config.yaml
d_model: 448
activation: "swiglu"
norm_eps: 1e-06
rope_base: 10000.0
init_std_o: 0.0
init_std_up: 0.0199
lr: 0.0077
lr_mult_down: 3.0
beta1: 0.95
MLP neurons of a small language model. Each row is named by its layer, matrix (down: output weights) and neuron, and shows model dimensions 208-399. Each number is 500 + 50 x the weight over its row's rms, rounded and kept within 0 to 999. Numbers have three digits each. A neuron's up and down rows have the sign that makes its largest values positive.
Before each neuron's rows, "fires before" lists the tokens most often just after its 100 highest values on Wikipedia text that the model never trained on.

fires before: " ", " the", " $"
L14.down939:486407522559473469611558512507478476441519479518474536440577461541573400534504466477581457576597481552418479442498510547503490538488415556521533460480514479480575503539461455498547418468499373404499503437538527449516445476515468523546418550542455498516498583557354536410466490522549434487459516538423492416457534454517458489430522489501470519556480518529509517544515477561513490570459420386477573519492525395466551414482523472516533600556439516467514517473476521598536477508585548536504486537535520600475595455469468503559445566495573473508431448525446589519527492510595508409

fires before: " \""
L18.down1071:521515409521612457579464445492534435527580400545526634556412518440558396586445438499417534650444497403553533440518553513484493461446460549497442496619524493533518466432496451519517364504491403428539490444474475522519455539353547523532392619459498458452513455484527543491534528447518496471501523600540486514570539451514491439541481528521458404524430578433540275545545436418475555575513508461522424481515522488438614529470533558421490542476543454524510512519500431516480532535481507528533502443467471501420569522518512533585434562375526511535532398515530502518416495504490455504

fires before: "|", "-", " "
L14.down1097:524495390456587542515454535510486487441541539558491533420397552556435494562464526514501541512615469490545507424503464547589472545580553551493492493383506539555491536508435542524464265549517592446543528546586556556557451498493582502453531479533507517522505486510470529474554528466516482472507509504434527500582435478470503486491589514655547526592531489500555525446472558445456405477495409440512522537509603456604411469531458437486433558534521487539509483545493448443500544463448394519486431492432459552552473411442482506546445396517541474529466467372504495475513529472453446427

fires before: " ", "-"
L6.down1013:445569481509467448486471482531492618527494472500461447591473456439516486499408516531590558468471503613482464518585506584464491526503541499510541498523432581494497504584488584434552422506582466513489505501463473528601376475511561509416509511556472442453524533479657563406553516400447401498538496507488448567480491544472522564472544583516579436540549463501466434484480570471489535512475503423383426549432559555479483481508479444558476550570440535527452538571505580437453532528560515559521475440529562456507518488499509512493551458494558569496516370459442508451407529529598397474

fires before: " |", " ", " |\n", "N"
L14.down176:460427543552465608579476523430476467501509575377443478486541526529525509488464547501495507569527520443507494521480522440413495550509543514447509499320547519456541605480505538493540485524532503479498498548477462456456413505581575503487594448526550370448540551421513495602462511510433509492524542463398408469518432505606550346536465466533511502533487420482526461513483523451523601472454445541486469570456508485518498576464568534514553579444600510402521442532548501482506573372464531429467519502522573526481460514467457422420474459488536492439513470455499528596479541500568437440

fires before: " a", " the", " of", " an"
L13.down383:518570547463481410513571495475473485430557531479478542506416507468485586536527628555449489397537530534533577563494416465417494508537546578413479483315447519440499482519558551569433419475488539608535493546440490533487523572477522610402518523553464532596577531488465526513470450471592472505498437507501491529495438402543504515466530490584469568500476547515435400467599448532593511446456525610533475433541454523457514504496394528454495514534516506523510568400454529503472507502562497517472472492546512471481449367437495509506544571492530575457552521507517435544497513532463588482

fires before: " ", " the"
L16.down215:548521500614445541604375484505442513434496560439517544478536450492485453532484449440487506558472523518491481414431480469452560472487464494505475448497486520479463477526459495397471502478470484476514593462505525576488543505586486346499449586446485473524453530535426488415519426502450520431491487522580520482564495464524493603458502516441514590543545496521522494503521514552449531501422520440477545494481555554522517349432458515499535451471529525525501570450522441470479527489606516540480557534460506523447480617524528487533530567653503554579621507508498542426494507469512547429

fires before: "7", "1", "0", "6", "5", "9"
L18.down216:562470531443529405520566368504465512475410435583529567567456503479522422502545525481428459595443420554555449503445548544471490481462438501477498470400554494607468438439434504448506531471526452571498437541427532435486446542458525452538423549546522414457383583526464467412526498538505533484557432494597533486453413442472471430515463587514459480446577464502526399425410515451464498510444539562481517539425452541528507556444523533496537517389509534564537492532472516496486499462494555462598498450470549428488507526417528477446586549489542529440570440461545484484518563479529450484

fires before: " |", ";", "′", " appearances"
L16.down29:480508525484464546480531478517494450483533509532463496559500516495482496516469550511515505667527450596501502541508458469527554477505567453526458570479580569506503480437552521500464413514512522519563485467446426556508419517507454442513477513498503501543455433483464506497463524521607484516541460421569500568454499395482468529471516467553422498487472552396417521550493491415451592477523412551472580495514539462552499490460474538440522459540539375548517505464593563553490553444413612470480544558519504580545555508465443554629437499532410508483613464532461597467470342485490518486

fires before: " ", " |"
L14.down1172:491499556454384492502460483556481509518467507590551502461498548533426490554570473502482420572583537528473496541446446431518583565466460586494494561644517487498579477565494460506553361561465444582471566399471494535512409464448496443556568499539468471551492525500507447476504515464527558479496524540530601544446443485576427589427510464513366557616438476519458501459452500566515432484523559557493403460538465575444473435327411526431499483466524435487485470507533543428549553543388504502469564434502515479512511508491458496525451608474520444456515477528477557498550479440428540517

fires before: ",", " |", " of", " is"
L18.down220:549532483524509548576529530484502525485452581492460415544419570579439541489474551538549591398562540426541581560542524575407508436518472543483508477466454499527515535471485518494437460552489494533517513422453483468514490566521490460538388498466458579559512542445527441520450438595513436421463516509542498507475478586541503517576490490495508440441482651584597391505474509491451487540416512572447471487519476459488474526445482506429557609549528535468523537459490526469473493448367490506531535624523460490458540488559472569491439488531502517512531507451513559495390448506526505546

fires before: " ", " |", ".", ",", " |\n", "6"
L18.down690:480481540525464457600479585471458462557451525465493541513468455477412424511525473525529490485558545457524447568641486548469505513456425448493384564400521519361462428495452495559521660450485523458490455533512565522541435546535506433520515533641542501420482512483478494572554550511544541402536590494446459569472465511526492477513567558440546445466404449570482470408512479424476551520486483474564506488577457549575459456459445452505463457564471456463499591564451576510485455486486530464548439469511438538515604489506512558544471424491548460461475511451458468465487484474445450549

fires before: " "
L6.down28:511534545490466550538455497434486574468535557400489455420511569421441468537528501466566550558490467516373549505572563536566536556423527522412441562472511513476537508472424525423495471528563447433440523605489563460524399467476490456531438491538517520502471540533524569507502551460536566485498491555439486561496519471397477516485600492464490517503477446439520462516485497553535435460533482449579578520522494432491504469430523452511407539570458610513498504557503585461440531461448509570443491479514553511520484488462482506555480435522556530494446437518505505553419579490517445455

fires before: " ", " |"
L14.down449:372457546418537450539465530405478523567543507470476465619502478449489593464448515506589465503498547468490486464479449490438471494468524471486594468475508478505475503470497488467593626513514512463541582431443528570527505533519532440475558464580396547484452393504462462542489523671543564528443486631544400563536432393554380565547507427506510436487494516430511537453487443483517509568415487441492518542531520579525564459492506431532555520501476388575489534538491604465558547447478512514440491487461463480495573499459506492546499515453568484469504486523543483580375493548474461545

fires before: " ", ","
L17.down1187:404489462528514561544574507537500472549523497446506455538460535549577463444540526444469453404553475520570521523479537501437526517507519574475468474617348531573531481630462550392537369489541414530585604450465479433581426516451545498538527524437505460560452508638544501472492467521478459453496512435515409526453474483500504488497574494450475473515448587466416633418535554605480492516462536469492494567501491488448521463431519535467492468541511506551525413402515559485471474442380551536481548533509532589467608528519480521461493473524547538487494461478477549449501593479607546457

fires before: " of", " was"
L6.down239:490508510495449428492521487403473509495507520477501475469433608550550495482429547494498458463487494498506646503539490500515484487513498521442519441408525533542405526518517454512440394495637423501576463432324495514525474501555497456463450470575440587536602535505516524495486506533456497475511464501488398517433460478527437542522535472476599495483541513463482492466524416540459382514477490509562535455536479492502449489507486435522473523551467546481515501469526518473465520559553517551615480479482533484408473522613557599514425445534514576463442569571484517499447530576573550451

fires before: " ", " first"
L13.down920:541478576553505506534480538608487515471526542583490525529615530478572456497473555439526491462633477495526523506543556518531510529580550502531410553416614529466456471480510563449523536452572434531515491470505495578539571503586498604438527511509536412398471510445533476423479492434427524524564504499437488546551500462551406571468495510512453478614497499541442532559527528494446484471487507566516452555509516552401442489557519670527549525426564484450500367481416536570540518539494459518530506416532643554471506525530496443554442525526490520482486482531430520523509551541518434564

fires before: " |", "201", "N", "200", "."
L17.down204:503541510495429482576381523518502504629525459395462471478534474379537466471473592485539515588528458554410531489477461471570484541503542446507514630520388524517484479555366429485496546503612549520486548493469513418478524467450439362470541417482480480449510540551517530534495447535469402609484508469482477401503488545488473528492490490348505546467444585524524369531481500519475472486557502489446528451573508574510494507466488459545411522431459491556512584482531569504494509448534527503475384479454504423499424465509522526456488438449492517395530437539582481526491399444541473428

fires before: " ", " —;", " —", " the", " November"
L18.down813:468580560455567573502445508489479423393531538487582474466569516387537492578447519520602485569509382546425483546467461488562548521413575532448546441459470455537471488575485409437525172567582491530547580539532452439575520597467475504551499445476481393456466497574638485486469474571426518438465418499483535534442465470535534558543478537492478523452487490483538375520511535557511447521558509586504472435536496437516521444490522456504508517466541570491526453414522490549477500497479461463548532476557530490452535528520562442529421518480470456520523469534494509491486563443482355408

fires before: ".", ").", "|", ":", " ", ","
L17.down649:550463446497493500524449495508471588465508533567575503490486531528530597521533488442407480381501501455465525552476436561443511446526415497492444538537532538486503584538454490459402507464502451522407568568544510519557445467437529506456455586613525377464491528510521448493533494481401482547436559449524498506455564444542541479539491394535555471549492470467550479554473503535536490476476485557428649550505597474525555516494538576480574521477441587510525487560436454543518460525401536534515517444558567494561495527484458485487545498446497485488508585528492433450535504467479550456

fires before: " of", " and", ","
L6.down626:545518442463467444490406546508499533483437456499468459518533552582494447443467462614545456427498517472548598451545514465600550513570525543485534502527444497566475461495530492493456555403436469452551446442418468457531410541487537477395489485558502565552583512544485471483472539517452480494501525545644522431552489510455521492452458540465504522490472486525508458452481541439541441529530552563531497532419556442542534422508571380424514555487544495511522524532547450399519516510493481561448458504508550468414481481446481521538425452564489565430581531431541564502435387619595515538

fires before: ",", " |", ".", " |\n"
L16.down1035:487474498500513490501486592436446490554500510551558549522566503467490553569539533417440519501512451508524521486530515502508523496411517532425496468592609506484487458417567582514443511484528443488491483439491455488574435481544486544485541561567492454383469509466550515478455600478437513560497520470470534528422436480527504464519551414495491513654441498487457472484513486571567504551459469479475560537399539493511425519486523452492550419456427475536445365468520491529449534567430560483520537486431510544445491626418408456698497565448536541535575559498432549528522482451529497514

fires before: "0", " |", ".", ";", "1"
L18.down888:568448456481435488581484511549567513583341422431495475526494613507593491629418490421514467601535492571533467491421515485503399543463466539490467556450444479468413515473560495407504476476557526505485437492461510442395520587457473503569427489475478506421431558545471418610485575532531510587572487425542520448529549518422461577563539512447463495482514462521533531501473442510554515410563527570448557522512594501539570469547549487578436512396507545539571424509427486535563469508446518501501430639551503592516445504488525492455555443493448444492581473555501356455505522529483533504

fires before: " |", ";", "yl", ",", "th"
L6.down340:476450492486396526553515501519477434491487403541486533630519528489383501507501423565437449470450500496540567527465485552471483518574518474515482547460480526423525452476572552471541546440479458533462496463487509568552490495579473401494425528465447478503481598476423578517570452578453567487470512516517525395457564546445509542559589534459635521507400397506551523427434436565497475537504490486529521470438544562546461551471549509508445512489425433543471582534499581485453450548440512557469519453529486453426555477541575515455572482367487531450537451501571510517535511425486480515

fires before: " |", ".", "1", " -", " Title", " were"
L17.down236:538426461463478536461541513544497498499448480464500504472470475400461462420505483479457417744470491534561492517564511399526520497540439564547566484431506501508531519492530516653565437428627480467454558515485510478555451608425495489556415534470475524415522443510481508530481509426502479490536472456551455426505446480457454563468564469513444601425509572440565524558460465553525571375506525573494526477512517450486404490490496452531547436512484468500579605486484582522390510555505546464498472499545477578545501488360567429400453513509450450459580422589470419466511475461605544472

fires before: " |", ",", "\n", " life", " "
L17.down26:449570534465525485452460548418447524527579543499489504533485397527468538495526502507609489485509437538499464511573497503576525411523485400531472530506491526447532504461467407430527568464424565602498525405501585500503483516456594478557490516484607498469538469461447453431502465536485504443456480555528501479399587481485484502419558569476585374492447471427516637483491456563521500498543556517517580497492444508504487427456506405477421467533481604555547541552530490488546503561471524471427414471497476563497528422541584575553425428524522481533603479461529512401515495460412505474

fires before: " ", " |\n", " \"", " Television", " Episode"
L13.down117:463475484445439500554576483427551451550437498563492509512509570535533518460522561560497564503518488505562567488561549521587561505423591566532519583426499477447530528397508534451569455465525477518485435542523511512394443479457521496517502503462402458457554395464525546495518531555471539566482513530493491493502436520547541485452520473558466506643542550461499451517530438453476533492505537423484461539493569558550505478544436507406511524411571534463537538458499503539585584488515467524522452473524456424414446472494414530398540536544493524464531489487520600472439423537540524514

fires before: ",", ".", ".\n\n", "s", " and", " the"
L6.down608:559478540511518477476466543525550495516454551495409499515456600533515576463484542442534514513558590507508493464504561440415536412536490487476457514643523461563485493445415546402404533512516437497589461455523459580523466414614504509460455507468477434485541534494444557526495523411466515485501457466533461454533471496530435501568521458503513418458533446530438566510390475509543480457535510440503503485497542468537500400392488417543510537606528599446491487497508543516534482471531496583553513510530500586406469525517496497516473640602542585567484522490498576455488566591474508473